config = dict(
    n_layer=8,
    d_model=640,
    n_head=5,
    n_kv_head=5,
    head_dim=128,
    d_mlp=1728,
    vocab_size=36167,
    activation='geglu',
    norm='rmsnorm',
    norm_place='peri',
    norm_eps=1e-06,
    positions='rope',
    rope_base=10000.0,
    rope_fraction=1.0,
    qk_norm=False,
    attn_scale=0.0884,
    bias='none',
    tie_embeddings=True,
    parallel_block=False,
    extras=['capped logits'],
    init='normal',
    init_std_qkv=0.0176,
    init_std_o=0.00439,
    init_std_up=0.0176,
    init_std_down=0.00267,
    init_out_by_depth=True,
    optimizer='muon',
    lr=0.0105,
    beta1=0.95,
    weight_decay=0.012,
    lr_head=0.00966,
    warmup_steps=200,
    schedule='wsd',
    decay_fraction=0.807,
    decay_shape='linear',
    final_lr_fraction=0.1,
    batch_tokens=131072,
    seq_len=1024,
    doc_mask=True,
    train_tokens=1064000000,
    steps=8118,
    dataset='wikipedia_en',
)
MLP neurons of a small language model. Each row is named by its layer, matrix (gate and up: input weights) and neuron, and shows model dimensions 16-143. Each number is 200 + 20 x the weight over its row's rms, rounded and kept within 0 to 999. A neuron's up and down rows have the sign that makes its largest values positive.
Before each neuron's rows, "fires after" lists the tokens most often just before its 100 highest values on Wikipedia text that the model never trained on; "fires on" lists the tokens most often at its 100 highest values on Wikipedia text that the model never trained on.

fires after: " |", "|", ";"
fires on: " 0", " 6", " 40", " 20"
L2.gate1416,184,207,219,203,210,223,198,200,233,218,206,198,195,205,236,207,183,182,207,212,211,216,192,214,213,206,245,226,179,192,229,219,210,196,165,191,130,220,232,212,214,203,203,165,220,185,214,199,191,186,177,214,199,227,250,204,194,205,244,218,208,210,214,189,212,255,171,220,215,202,202,171,201,169,215,212,210,215,196,191,229,188,179,194,237,173,198,170,192,189,195,201,205,219,198,179,189,223,210,217,200,193,186,208,203,190,220,186,213,213,215,199,217,195,227,210,219,192,215,197,234,179,209,203,200,209,201,238
L2.up1416,177,210,221,201,206,216,218,195,246,208,210,204,170,199,244,204,168,169,202,194,199,197,202,199,191,211,223,235,188,219,217,207,205,186,163,200,145,234,238,209,191,205,184,180,200,199,216,185,183,179,202,197,215,207,248,222,177,193,226,200,218,197,213,192,221,214,179,219,204,191,206,155,196,179,220,199,203,194,186,205,221,179,186,177,224,168,213,173,217,181,187,216,203,226,183,204,184,220,213,221,207,194,179,208,190,160,206,194,214,212,205,214,215,209,202,203,217,184,222,209,250,194,193,195,206,222,191,236

fires after: "\n", ")", ":", "-"
fires on: " =", "=", " →"
L2.gate1054,194,206,206,200,198,209,199,214,184,191,200,168,188,203,194,215,178,198,212,160,197,223,200,176,219,198,223,201,238,218,220,204,195,198,137,198,219,200,166,223,220,160,165,185,218,204,199,216,216,201,203,226,167,198,186,187,185,195,201,225,180,223,217,216,193,215,186,204,231,203,225,202,198,216,189,185,213,199,217,175,182,197,199,211,171,216,174,183,195,177,161,170,179,168,167,242,196,196,196,183,157,188,180,195,223,164,206,192,208,210,178,219,200,223,205,208,196,201,193,200,171,223,212,209,202,191,208,172
L2.up1054,210,198,195,209,174,234,201,187,170,196,209,184,198,223,216,202,176,230,202,147,185,249,243,204,192,208,199,195,203,216,220,187,212,218,160,186,202,216,205,200,211,147,161,209,202,196,175,200,225,207,205,188,183,214,194,174,197,196,209,208,189,208,198,214,186,205,175,187,212,187,241,187,192,210,189,205,209,189,216,171,211,209,181,205,176,220,160,200,184,165,187,180,230,181,161,232,190,208,191,176,166,188,188,184,216,182,196,206,197,221,161,187,208,193,209,189,203,223,218,211,198,236,200,196,214,193,205,165

fires after: " |", " ", "\n"
fires on: "\n", " |", "|"
L2.gate820,210,189,196,192,187,195,222,200,225,195,184,191,198,224,225,191,221,225,187,203,206,201,184,219,182,197,220,196,247,226,145,200,191,230,207,160,212,196,202,237,232,194,161,190,220,231,203,210,228,209,197,190,199,198,207,194,208,184,203,236,199,198,158,206,220,172,187,207,247,186,172,175,197,198,192,210,161,208,199,227,217,197,181,216,194,206,235,192,211,206,211,219,182,208,228,188,240,178,206,201,173,194,180,172,188,206,170,256,213,201,213,193,218,184,177,229,212,202,179,227,202,227,199,221,202,227,199,193
L2.up820,195,186,233,178,228,190,184,195,234,220,200,241,182,139,204,201,233,207,184,165,195,191,182,229,188,161,186,184,244,208,184,203,229,225,189,193,233,206,181,163,188,175,191,197,217,150,202,242,198,197,184,200,211,193,189,212,213,215,181,206,210,169,199,201,172,197,204,229,221,206,213,218,197,216,226,177,211,202,204,194,204,189,193,169,209,237,204,191,198,187,175,207,234,181,169,207,202,161,203,189,197,210,191,203,205,198,181,165,276,207,220,191,189,204,226,165,187,208,195,203,218,156,212,201,199,179,215,247

fires after: " 0", " Apps", " ", " Goals", " —", " 1"
fires on: " |", ";"
L2.gate1607,233,167,201,229,204,205,218,207,242,213,206,198,169,239,180,187,202,201,183,202,195,196,224,192,206,235,191,185,249,209,193,234,181,209,195,189,183,208,196,213,198,202,194,208,208,206,172,211,188,207,215,223,190,235,210,187,166,214,178,194,195,179,213,233,197,171,208,217,245,202,191,231,212,196,185,157,220,194,209,237,202,197,223,191,203,212,196,174,222,181,177,206,193,187,246,178,229,200,168,175,202,194,209,217,220,192,186,202,215,239,187,211,187,189,192,208,178,204,206,189,202,195,175,162,180,193,192,190
L2.up1607,181,183,188,225,204,174,188,219,248,205,207,221,180,209,196,183,186,212,194,192,205,208,228,191,187,226,160,209,228,218,179,190,199,192,196,213,238,208,178,188,183,212,201,228,163,189,209,215,243,237,231,178,192,172,211,137,207,223,212,214,184,190,223,175,209,199,194,193,222,205,189,194,223,189,169,189,208,196,219,215,204,172,205,153,184,216,203,206,210,175,206,221,191,223,210,214,189,204,196,225,210,181,205,199,185,168,224,217,189,177,216,215,198,195,164,192,214,248,187,199,214,199,185,210,216,210,220,169

fires after: "\n"
fires on: "-"
L2.gate588,213,190,184,223,224,206,133,201,225,205,220,214,178,173,225,171,188,206,187,204,211,230,203,209,199,210,201,218,226,181,189,203,211,217,172,166,185,216,159,202,193,211,175,198,216,171,199,228,179,167,228,192,161,201,206,215,225,207,213,201,203,180,201,179,174,209,210,205,239,200,225,193,219,189,223,218,224,207,185,227,190,229,214,201,187,233,186,240,259,198,167,206,191,181,221,191,169,175,193,229,205,229,215,210,202,177,191,175,206,216,213,216,184,216,168,200,225,175,193,157,199,153,197,185,217,211,190,202
L2.up588,209,173,169,167,216,215,201,216,195,211,236,190,160,189,207,219,228,174,221,214,177,184,210,214,191,208,202,197,223,201,210,189,206,209,197,205,187,176,197,173,185,186,182,215,198,186,232,189,216,210,222,199,237,185,206,202,193,187,237,213,236,214,199,203,185,198,190,213,205,188,165,185,227,181,148,196,209,179,178,198,230,150,177,191,198,184,213,208,201,193,204,214,204,201,178,184,179,238,191,187,180,165,169,204,177,236,157,178,223,187,191,160,146,193,240,205,208,178,172,195,173,196,190,167,196,211,196,197

fires after: " |", "-", "|", ";", ","
fires on: " 4", " 3", " 5", " 9", " 15"
L2.gate748,190,225,196,156,201,200,196,172,174,158,198,228,208,208,243,206,190,207,176,221,170,179,204,202,189,248,210,216,186,196,190,206,180,242,184,221,188,256,208,185,194,208,229,245,217,204,198,206,187,186,212,181,191,194,256,229,219,232,206,170,193,184,233,268,216,168,233,222,187,197,218,209,212,167,226,190,186,223,189,211,196,200,171,218,207,236,187,208,197,197,192,207,225,182,189,212,214,196,214,216,196,180,198,224,201,225,219,210,212,207,200,239,196,194,223,197,196,197,192,159,180,171,220,209,218,164,206,177
L2.up748,201,217,204,190,199,222,217,175,229,232,213,188,204,229,190,179,225,165,198,202,218,188,218,207,160,229,152,194,206,217,226,194,191,173,208,189,212,195,188,207,219,191,220,213,212,237,200,166,193,223,234,176,224,179,199,191,224,158,240,207,231,232,212,199,173,201,199,203,221,169,187,216,207,199,202,204,162,186,195,176,210,181,227,186,235,184,169,210,200,204,189,187,188,202,237,181,206,197,197,191,200,209,222,225,173,189,197,203,202,189,210,174,201,233,202,232,188,197,191,232,196,174,200,230,196,215,190,213

fires after: "\n", "-", " ("
fires on: "-", "=", "0"
L2.gate856,208,204,207,201,182,218,251,170,191,193,202,170,230,213,209,204,150,212,230,177,208,179,187,195,212,194,191,229,198,190,228,212,177,204,156,182,172,216,204,210,176,180,225,212,195,251,177,238,185,205,216,188,200,240,215,195,169,197,200,188,187,204,230,210,175,202,193,181,215,202,174,191,196,214,185,196,206,181,184,216,189,196,202,176,214,185,189,205,172,204,210,198,192,206,200,170,181,192,207,163,200,204,234,216,210,207,195,227,173,214,155,167,223,197,159,211,197,206,201,196,190,160,213,204,205,190,211,168
L2.up856,217,215,225,205,186,211,195,184,196,210,211,150,212,218,187,232,153,220,201,203,211,207,197,174,192,163,201,206,206,181,179,213,183,235,167,210,189,235,213,190,201,198,202,189,202,243,165,197,208,210,195,201,180,203,196,199,169,177,238,154,187,204,197,193,196,208,175,200,219,187,211,211,198,200,165,176,197,166,200,203,215,199,215,209,203,216,185,228,198,200,224,191,203,178,240,222,197,205,202,168,233,181,196,194,212,211,203,216,171,201,183,165,215,213,206,179,215,192,208,230,194,229,216,205,212,178,214,190

fires after: "\n"
fires on: "|"
L2.gate1040,200,199,202,213,179,213,158,241,158,183,202,174,187,185,197,184,226,188,189,212,212,224,235,222,214,232,137,218,175,190,232,230,234,201,177,213,198,256,194,191,201,173,179,217,213,178,192,193,160,183,211,222,181,169,190,262,202,229,217,194,190,232,234,227,220,197,222,205,199,187,205,157,195,162,196,204,191,191,187,212,211,189,192,183,207,162,192,239,237,210,185,243,201,205,218,200,208,202,154,181,195,218,204,236,198,215,185,217,155,181,261,215,217,159,222,216,202,201,190,207,227,211,189,205,216,209,195,211
L2.up1040,221,183,164,204,207,199,236,196,214,256,185,182,247,173,234,213,224,175,214,182,176,191,174,164,195,203,178,190,208,203,184,190,137,207,165,221,209,166,242,191,224,184,239,191,194,218,224,202,234,224,221,219,204,178,229,224,179,194,234,217,213,200,200,202,168,174,186,211,209,190,207,234,214,216,202,205,178,183,176,184,179,224,232,215,179,194,176,202,199,213,187,180,171,186,188,178,195,203,220,192,157,173,187,195,218,182,188,203,215,214,202,175,197,209,211,226,174,204,202,194,136,176,193,196,196,210,194,201

fires after: "-", "\n ", "|", " |", " (", "0"
fires on: " Lin", " Win", " of", "DST", " Grad"
L2.gate867,183,198,218,227,195,219,196,178,180,204,190,181,213,209,240,169,166,202,229,203,198,254,213,192,218,213,227,186,197,218,170,224,190,215,187,172,228,198,154,208,188,188,188,209,196,193,187,189,197,202,188,218,232,196,212,215,197,198,197,157,145,189,187,195,225,218,176,186,192,224,195,210,223,230,188,189,192,208,191,169,220,225,161,173,198,207,168,192,182,215,225,224,199,199,188,218,185,204,209,172,177,249,180,201,212,202,197,199,202,192,163,194,207,170,172,183,218,200,184,214,208,182,208,241,206,216,203,193
L2.up867,196,190,165,215,193,196,225,209,197,213,188,161,210,187,230,150,173,166,214,166,232,235,210,212,238,255,195,218,176,219,196,229,189,200,192,156,210,188,194,246,191,186,224,236,177,194,203,198,201,165,222,222,188,200,199,208,184,174,224,208,172,225,216,188,214,204,179,209,245,206,196,219,218,197,177,197,203,201,167,150,205,180,185,216,206,199,185,207,212,203,198,192,169,160,192,216,195,198,219,196,176,227,183,189,204,168,217,164,210,191,178,227,211,195,174,167,196,194,187,226,176,193,195,225,201,202,167,170

fires after: " |", " =", ")", "=="
fires on: "\n"
L2.gate1503,179,208,229,245,195,183,199,226,177,206,183,203,208,206,178,197,213,195,141,225,207,210,207,223,204,149,222,189,215,191,209,188,204,177,223,234,216,208,217,242,198,221,223,191,211,204,199,133,203,185,188,191,209,201,195,203,177,216,193,206,202,209,219,202,196,179,197,198,175,180,194,143,208,214,195,207,231,241,173,182,239,211,206,221,189,192,237,178,197,199,205,193,160,227,168,189,184,216,178,181,193,193,197,189,180,196,196,173,207,220,218,199,203,208,195,182,184,203,217,204,199,167,194,186,196,228,195,178
L2.up1503,204,198,220,218,235,202,173,212,205,221,186,204,257,211,201,211,190,174,159,198,205,174,197,217,227,192,212,220,189,200,215,157,201,221,226,240,212,226,204,243,185,188,227,164,191,202,195,160,182,201,195,206,213,186,159,210,202,217,190,188,208,215,183,199,169,183,187,191,162,239,187,191,201,228,207,219,210,212,198,203,230,180,213,210,211,181,209,194,203,185,194,194,198,214,201,193,165,203,189,196,195,160,217,172,173,199,207,187,220,215,206,201,238,215,211,217,180,200,219,194,167,191,157,190,207,247,177,220

fires after: " |", ";", " his", "N"
fires on: " 0", " World", "od", " 7", " 6"
L2.gate651,207,218,218,211,227,197,220,194,187,209,210,207,198,178,194,184,210,234,236,229,189,185,210,204,205,168,198,159,219,233,201,179,198,203,186,216,197,194,168,166,182,210,224,229,187,203,256,224,187,211,226,244,208,200,234,164,207,186,214,180,212,209,200,206,195,237,200,192,186,228,203,216,169,202,203,183,184,233,192,223,249,219,190,225,206,169,221,197,212,189,167,246,224,200,202,185,192,216,198,212,203,195,195,184,187,204,240,241,250,209,186,209,172,214,230,206,235,218,186,234,195,153,210,211,212,190,193,232
L2.up651,197,207,202,206,176,199,225,245,218,174,240,221,205,188,202,190,194,228,192,204,186,211,182,205,209,191,183,193,187,219,169,230,232,171,197,178,209,195,209,184,165,195,184,230,185,209,195,189,193,199,229,216,264,230,202,197,159,174,189,217,235,209,186,189,205,197,205,195,203,241,179,197,210,215,211,184,230,238,168,199,199,204,225,183,236,169,211,177,221,184,171,170,209,223,216,199,195,197,193,203,154,201,228,203,205,183,227,206,235,179,179,201,198,168,202,203,241,176,186,196,187,178,192,204,180,184,219,216

fires after: " |", " 0", " 1", " 5"
fires on: " |", ";", " 6", " 5"
L2.gate1485,212,203,190,179,232,165,179,200,214,195,200,220,231,210,189,180,186,188,173,221,194,191,203,179,216,193,202,255,228,223,216,212,185,170,242,192,220,212,183,168,172,188,199,185,212,153,201,203,180,189,243,192,215,216,183,177,187,189,210,220,196,200,182,194,220,166,202,216,207,181,172,203,273,189,216,209,214,205,169,180,198,204,219,211,144,191,189,172,198,212,212,218,200,189,171,181,196,219,160,206,220,207,200,187,212,176,224,229,178,190,180,206,172,230,182,206,214,209,211,199,207,212,202,191,205,247,211,199
L2.up1485,235,211,219,202,223,214,202,195,202,200,217,185,193,229,215,186,203,189,194,243,165,192,193,189,185,217,201,191,185,209,237,187,184,182,212,207,210,241,207,207,174,231,228,195,228,196,183,216,186,199,193,169,199,202,179,157,198,198,256,185,189,185,179,194,200,201,186,224,205,195,178,201,255,208,181,211,233,221,204,197,196,192,191,179,207,178,225,203,218,211,178,209,172,214,185,224,212,202,215,204,203,183,207,171,224,192,184,177,171,203,211,204,188,181,187,203,188,206,213,200,162,149,214,177,201,209,208,189

fires after: " |", " (", "-", " on", " –", ":"
fires on: " July", " May", " April", " October", "March", " June"
L2.gate99,240,225,200,173,211,200,200,175,235,205,188,174,223,204,219,184,202,200,209,182,192,183,193,156,224,200,177,209,230,199,214,241,180,207,196,205,239,204,190,197,231,192,208,193,222,231,210,212,193,180,226,201,194,202,210,183,207,174,167,227,212,201,208,180,219,210,215,180,196,208,190,210,209,160,199,177,242,225,220,184,211,195,200,224,220,199,185,188,192,182,219,185,223,169,210,191,177,201,176,194,207,195,205,157,193,202,193,197,186,207,184,187,220,229,217,185,193,191,192,204,210,241,197,199,184,227,211,197
L2.up99,164,202,225,212,196,191,203,207,157,204,205,189,239,253,182,207,204,204,203,221,227,216,198,195,191,179,219,190,144,210,163,219,199,180,182,235,205,178,221,149,201,226,181,231,179,220,206,181,222,225,176,204,183,215,229,215,213,226,234,211,204,202,186,209,172,202,197,199,211,220,199,198,181,179,185,208,203,206,186,195,203,201,195,193,182,188,220,198,182,184,211,220,170,197,196,202,245,196,187,216,236,186,237,230,227,222,198,181,196,191,195,175,201,168,212,240,187,190,212,192,215,212,177,206,168,207,183,203

fires after: "==", "===", " ===", " ==", "===="
fires on: "\n"
L2.gate580,216,181,187,213,183,188,216,176,173,217,243,193,181,254,215,183,185,183,185,219,195,207,206,164,212,201,176,168,212,187,164,219,178,182,188,212,190,204,186,215,192,187,195,181,188,179,209,175,166,204,228,184,165,208,189,199,195,194,186,198,163,208,246,201,215,200,183,204,207,202,172,206,221,193,217,205,176,212,201,186,206,182,201,224,200,193,174,201,141,201,185,211,199,184,226,228,198,210,200,194,210,207,193,189,198,221,197,219,238,222,189,225,198,194,205,215,208,195,165,198,234,190,202,179,198,196,192,114
L2.up580,215,163,251,183,195,192,228,203,191,191,194,232,191,232,191,224,183,219,219,228,197,187,222,175,188,181,209,214,173,212,208,209,203,218,191,176,221,185,201,181,177,186,215,182,194,182,238,206,171,211,209,216,193,149,196,176,245,190,208,202,210,212,211,216,222,217,182,200,171,169,132,237,160,217,195,190,198,199,217,222,206,197,216,203,201,180,211,196,226,192,219,208,212,219,219,194,187,189,200,174,204,167,224,192,171,242,185,179,229,221,182,177,202,226,211,205,212,185,231,241,210,200,195,161,204,199,197,206

fires after: "|", "-", "(", " |"
fires on: " ", "s", " Year", " Rank"
L2.gate1286,183,166,209,244,202,192,171,179,194,189,215,188,209,199,221,181,225,195,153,181,196,233,193,223,197,218,205,198,176,200,186,202,223,192,230,212,195,174,225,223,178,162,195,218,214,229,199,132,215,234,213,191,177,227,201,228,197,190,201,218,214,199,211,200,185,193,198,191,196,222,199,185,219,189,243,206,206,223,201,180,202,182,215,241,210,218,242,230,163,167,183,199,188,205,178,216,215,210,149,203,195,188,241,183,223,162,200,249,202,195,200,202,199,185,197,166,204,159,247,168,198,177,202,180,166,217,196,213
L2.up1286,225,193,179,207,194,200,226,157,211,204,188,243,191,211,217,199,217,190,207,236,225,180,177,165,192,247,164,249,213,212,190,213,207,221,184,203,146,192,187,190,197,231,226,214,188,190,167,189,165,216,219,213,233,182,187,183,166,175,220,233,160,208,170,203,192,194,202,220,171,217,224,187,216,201,198,247,181,193,218,208,221,217,203,195,230,191,206,189,220,195,181,205,182,192,193,204,159,210,212,187,207,185,214,188,188,234,214,150,217,227,199,222,192,230,201,228,199,156,179,197,197,224,147,182,190,203,185,208

fires after: "\n", "-", " Time"
fires on: "|", " zone", " Elevation"
L2.gate1295,163,191,218,233,217,208,202,217,171,196,193,219,221,216,209,192,203,177,177,213,209,223,203,232,209,238,198,205,217,203,184,197,192,166,197,217,173,233,222,230,212,216,231,202,170,224,209,157,181,211,207,234,187,222,204,212,192,180,209,216,226,167,155,187,166,168,199,211,235,219,190,156,219,192,201,172,239,201,180,196,217,261,214,215,207,175,192,186,204,196,179,192,205,176,201,230,190,184,184,196,205,183,199,213,222,213,199,217,214,192,215,181,192,180,206,191,197,195,188,195,192,182,175,201,216,210,212,209
L2.up1295,177,175,206,190,248,196,207,226,186,221,188,190,196,208,208,182,220,236,221,210,207,198,218,198,188,210,223,246,230,185,207,221,205,192,166,209,194,223,208,215,191,205,217,190,203,220,220,227,189,205,218,202,238,193,237,194,169,202,222,227,216,177,179,205,162,189,176,207,241,191,183,200,200,214,206,208,235,201,186,206,199,224,196,242,187,176,229,165,195,208,194,201,209,190,233,149,173,224,204,198,224,208,231,201,191,197,158,199,221,202,185,201,193,207,194,210,183,227,219,189,176,170,183,173,207,173,238,199

fires after: "\n"
fires on: "|"
L2.gate906,198,214,166,179,231,219,189,197,220,194,204,207,230,194,249,203,193,217,229,215,220,177,201,233,218,220,216,204,190,198,209,195,182,240,243,214,193,244,188,185,221,195,138,209,223,224,212,179,204,210,182,200,213,169,179,217,234,195,198,202,208,172,231,200,211,208,187,168,208,174,186,162,198,206,210,194,200,195,218,209,224,198,190,169,209,201,225,218,210,233,179,218,183,216,216,229,181,208,167,194,170,178,225,164,236,223,187,248,194,217,177,207,205,221,232,188,182,201,148,194,163,200,179,185,185,199,218,195
L2.up906,195,229,223,208,218,224,173,230,151,204,179,218,203,203,193,177,207,185,216,221,180,178,231,180,200,206,189,192,186,170,202,182,217,220,159,216,191,184,205,220,198,198,197,196,186,201,209,209,227,206,186,189,262,181,222,184,162,205,222,197,218,191,191,186,185,201,140,211,251,192,228,203,174,229,209,169,233,172,228,216,197,210,218,191,171,179,173,194,213,178,204,210,200,169,179,175,168,193,187,210,182,220,192,226,183,207,217,210,225,211,185,194,205,219,235,191,225,191,194,195,223,236,194,167,204,208,187,212

fires after: " |"
fires on: "\n"
L2.gate994,193,204,201,173,190,239,233,181,190,222,226,184,225,173,199,194,210,234,214,208,179,211,190,184,194,166,180,185,185,208,154,198,215,223,193,209,188,198,182,252,187,204,200,189,202,216,187,200,228,222,178,192,171,234,208,210,173,223,168,268,213,170,162,184,195,208,180,219,212,186,195,188,242,196,210,177,215,183,200,189,205,210,206,164,178,214,191,193,187,199,201,212,165,205,184,204,213,214,240,189,204,176,196,195,229,186,185,206,204,196,190,187,222,153,167,190,187,229,189,215,201,192,222,185,179,195,194,218
L2.up994,224,206,201,213,182,189,197,241,200,146,205,214,209,193,199,198,222,174,213,215,193,217,193,200,188,186,216,180,223,183,208,194,178,193,201,151,211,185,201,254,178,209,199,176,164,204,181,208,194,179,222,190,208,172,178,188,209,192,204,233,179,214,204,183,175,212,185,212,211,204,221,199,186,232,231,220,199,212,204,209,193,180,229,232,222,210,206,249,199,195,203,222,183,204,198,186,200,212,198,210,222,200,185,189,202,191,205,204,199,204,229,200,198,204,201,233,191,181,222,220,228,212,197,197,191,209,228,203

fires after: "\n", " by", " Born"
fires on: "=", ":", " of", "\n"
L2.gate455,245,209,216,202,193,191,175,241,153,173,212,191,220,195,212,195,206,197,206,172,177,201,248,167,204,200,204,169,218,183,224,186,200,204,186,189,216,200,185,196,182,217,176,184,209,201,164,212,202,198,226,195,199,192,191,236,160,225,226,195,180,208,207,164,196,154,180,181,232,225,164,160,240,188,225,200,180,215,192,200,207,212,238,214,204,219,186,237,218,195,182,198,206,189,196,177,203,196,191,224,192,199,229,216,207,198,208,203,209,203,194,194,183,192,187,200,199,195,209,200,180,209,190,201,215,185,226,179
L2.up455,261,198,185,201,198,200,149,234,158,192,224,191,214,169,208,201,188,206,185,158,176,206,246,152,175,186,194,176,219,177,215,167,199,217,192,183,215,195,176,184,182,216,167,207,201,189,170,228,221,216,216,196,190,177,183,195,177,219,189,192,173,205,213,174,164,143,183,186,220,221,208,160,226,184,204,206,195,218,188,231,223,212,235,208,191,210,222,246,182,185,179,225,197,191,224,199,204,202,204,194,190,195,210,214,202,184,200,189,209,214,208,194,172,181,211,192,216,186,224,187,190,228,174,201,176,207,209,196

fires after: "\n", "′"
fires on: "\n"
L2.gate1501,221,188,218,193,207,192,196,198,256,182,177,207,211,201,194,185,200,178,189,185,222,192,215,192,187,196,213,199,215,212,188,182,224,194,217,162,218,199,180,217,212,176,173,179,178,203,189,193,206,222,215,214,212,189,189,218,213,214,173,193,207,235,175,204,245,175,212,199,191,199,184,188,237,203,213,217,195,214,183,199,236,183,232,207,218,228,215,177,185,186,207,222,220,206,177,216,197,174,189,205,176,179,226,162,209,184,200,195,191,193,205,203,166,195,157,205,230,191,222,217,196,153,180,213,212,181,229,217
L2.up1501,199,214,199,189,181,190,168,200,190,224,201,219,202,215,218,229,167,187,200,195,238,151,165,223,196,197,207,205,185,218,160,222,233,185,219,248,220,205,182,176,211,171,169,202,240,174,224,201,185,203,197,180,196,198,176,215,209,201,172,192,197,227,212,190,197,203,213,174,182,202,229,162,152,208,203,195,227,196,207,213,201,192,227,223,184,188,241,225,185,227,188,191,225,203,173,181,172,196,196,218,199,187,241,190,204,194,199,170,211,215,209,190,193,214,215,221,184,182,199,198,212,181,171,202,194,189,239,183

fires after: "\n", " ", "|"
fires on: "-", " |", "=", "•", " "
L2.gate751,161,181,236,233,246,192,223,199,247,212,220,198,175,179,225,186,193,194,216,168,208,224,213,198,244,205,184,187,189,208,193,218,200,213,253,218,188,227,200,187,167,199,188,182,180,216,193,186,181,176,203,187,206,217,196,219,253,167,193,200,166,195,183,230,214,202,187,211,190,204,195,179,238,173,172,224,191,237,184,233,203,183,197,211,201,202,218,236,178,212,188,216,208,201,217,224,204,212,191,216,231,196,245,266,169,217,189,172,235,150,199,196,222,196,183,198,205,172,224,189,209,166,204,181,187,219,210,203
L2.up751,238,199,155,184,203,194,178,198,229,210,186,187,185,209,189,196,192,182,197,194,202,236,211,199,180,183,198,188,198,157,196,197,186,189,204,197,212,170,211,189,202,173,157,201,203,183,191,189,187,240,194,209,182,158,217,217,223,184,161,225,213,207,177,194,203,197,185,205,186,197,161,234,189,177,190,164,186,170,201,205,203,184,200,203,214,203,198,187,189,229,228,198,191,212,201,201,222,218,180,180,180,190,194,160,213,168,187,171,197,221,207,198,170,204,218,185,169,208,194,206,198,217,210,216,189,210,216,219

fires after: "\n", " ", " 1998"
fires on: "|", " |"
L2.gate1082,167,216,188,202,196,187,226,211,196,204,189,224,198,227,234,198,191,193,192,174,204,207,180,211,190,248,184,240,201,217,213,191,184,208,203,206,187,248,192,221,222,222,213,231,170,216,207,187,191,227,199,202,199,187,191,185,183,184,181,160,180,225,209,197,185,190,186,154,225,187,213,194,194,171,204,186,223,204,192,210,223,174,221,198,204,184,232,200,215,202,182,182,187,218,223,180,195,211,198,193,194,222,191,207,196,157,198,206,205,210,243,194,188,212,213,180,188,213,203,181,197,241,197,191,184,202,208,175
L2.up1082,217,194,197,171,213,203,206,225,141,230,160,203,233,185,210,208,210,214,244,177,195,235,180,184,189,185,238,228,192,200,214,194,159,212,226,203,195,213,216,192,211,202,187,192,171,198,192,146,220,202,217,167,202,212,161,180,242,233,170,168,187,188,229,214,189,172,179,214,187,195,185,220,188,206,213,158,199,211,221,217,179,170,202,231,211,206,207,178,196,212,209,154,176,183,163,206,215,193,176,203,210,198,223,218,231,210,213,211,203,199,187,181,199,152,192,190,197,219,202,198,213,203,216,176,204,209,240,176

fires after: "\n"
fires on: "\n"
L2.gate315,200,181,219,197,219,201,202,180,228,173,201,188,187,187,196,200,211,219,183,167,215,182,219,231,191,216,193,193,192,197,205,235,211,213,229,189,215,195,202,198,181,206,199,211,227,181,189,217,183,238,242,186,211,242,161,180,175,235,209,150,188,205,223,185,222,198,209,201,223,203,189,207,181,226,231,192,179,237,185,174,195,202,233,188,214,216,204,206,212,250,188,188,177,218,210,205,176,199,229,193,199,170,243,212,206,167,186,207,196,207,174,210,216,185,177,161,242,179,190,179,209,179,190,190,189,162,203,222
L2.up315,197,184,186,225,217,202,196,178,194,198,220,185,198,162,255,197,197,217,206,178,240,215,193,211,187,238,209,220,192,182,223,202,221,208,220,168,197,198,193,170,190,222,205,174,185,221,178,178,199,190,235,175,174,194,223,186,225,161,166,201,205,229,236,199,226,206,194,191,228,218,206,151,245,214,192,183,178,182,192,204,191,189,226,230,201,182,265,226,220,225,190,183,229,214,225,243,206,202,218,192,193,190,233,195,178,140,183,217,168,193,197,221,176,250,176,206,217,229,216,186,206,173,199,208,204,207,218,187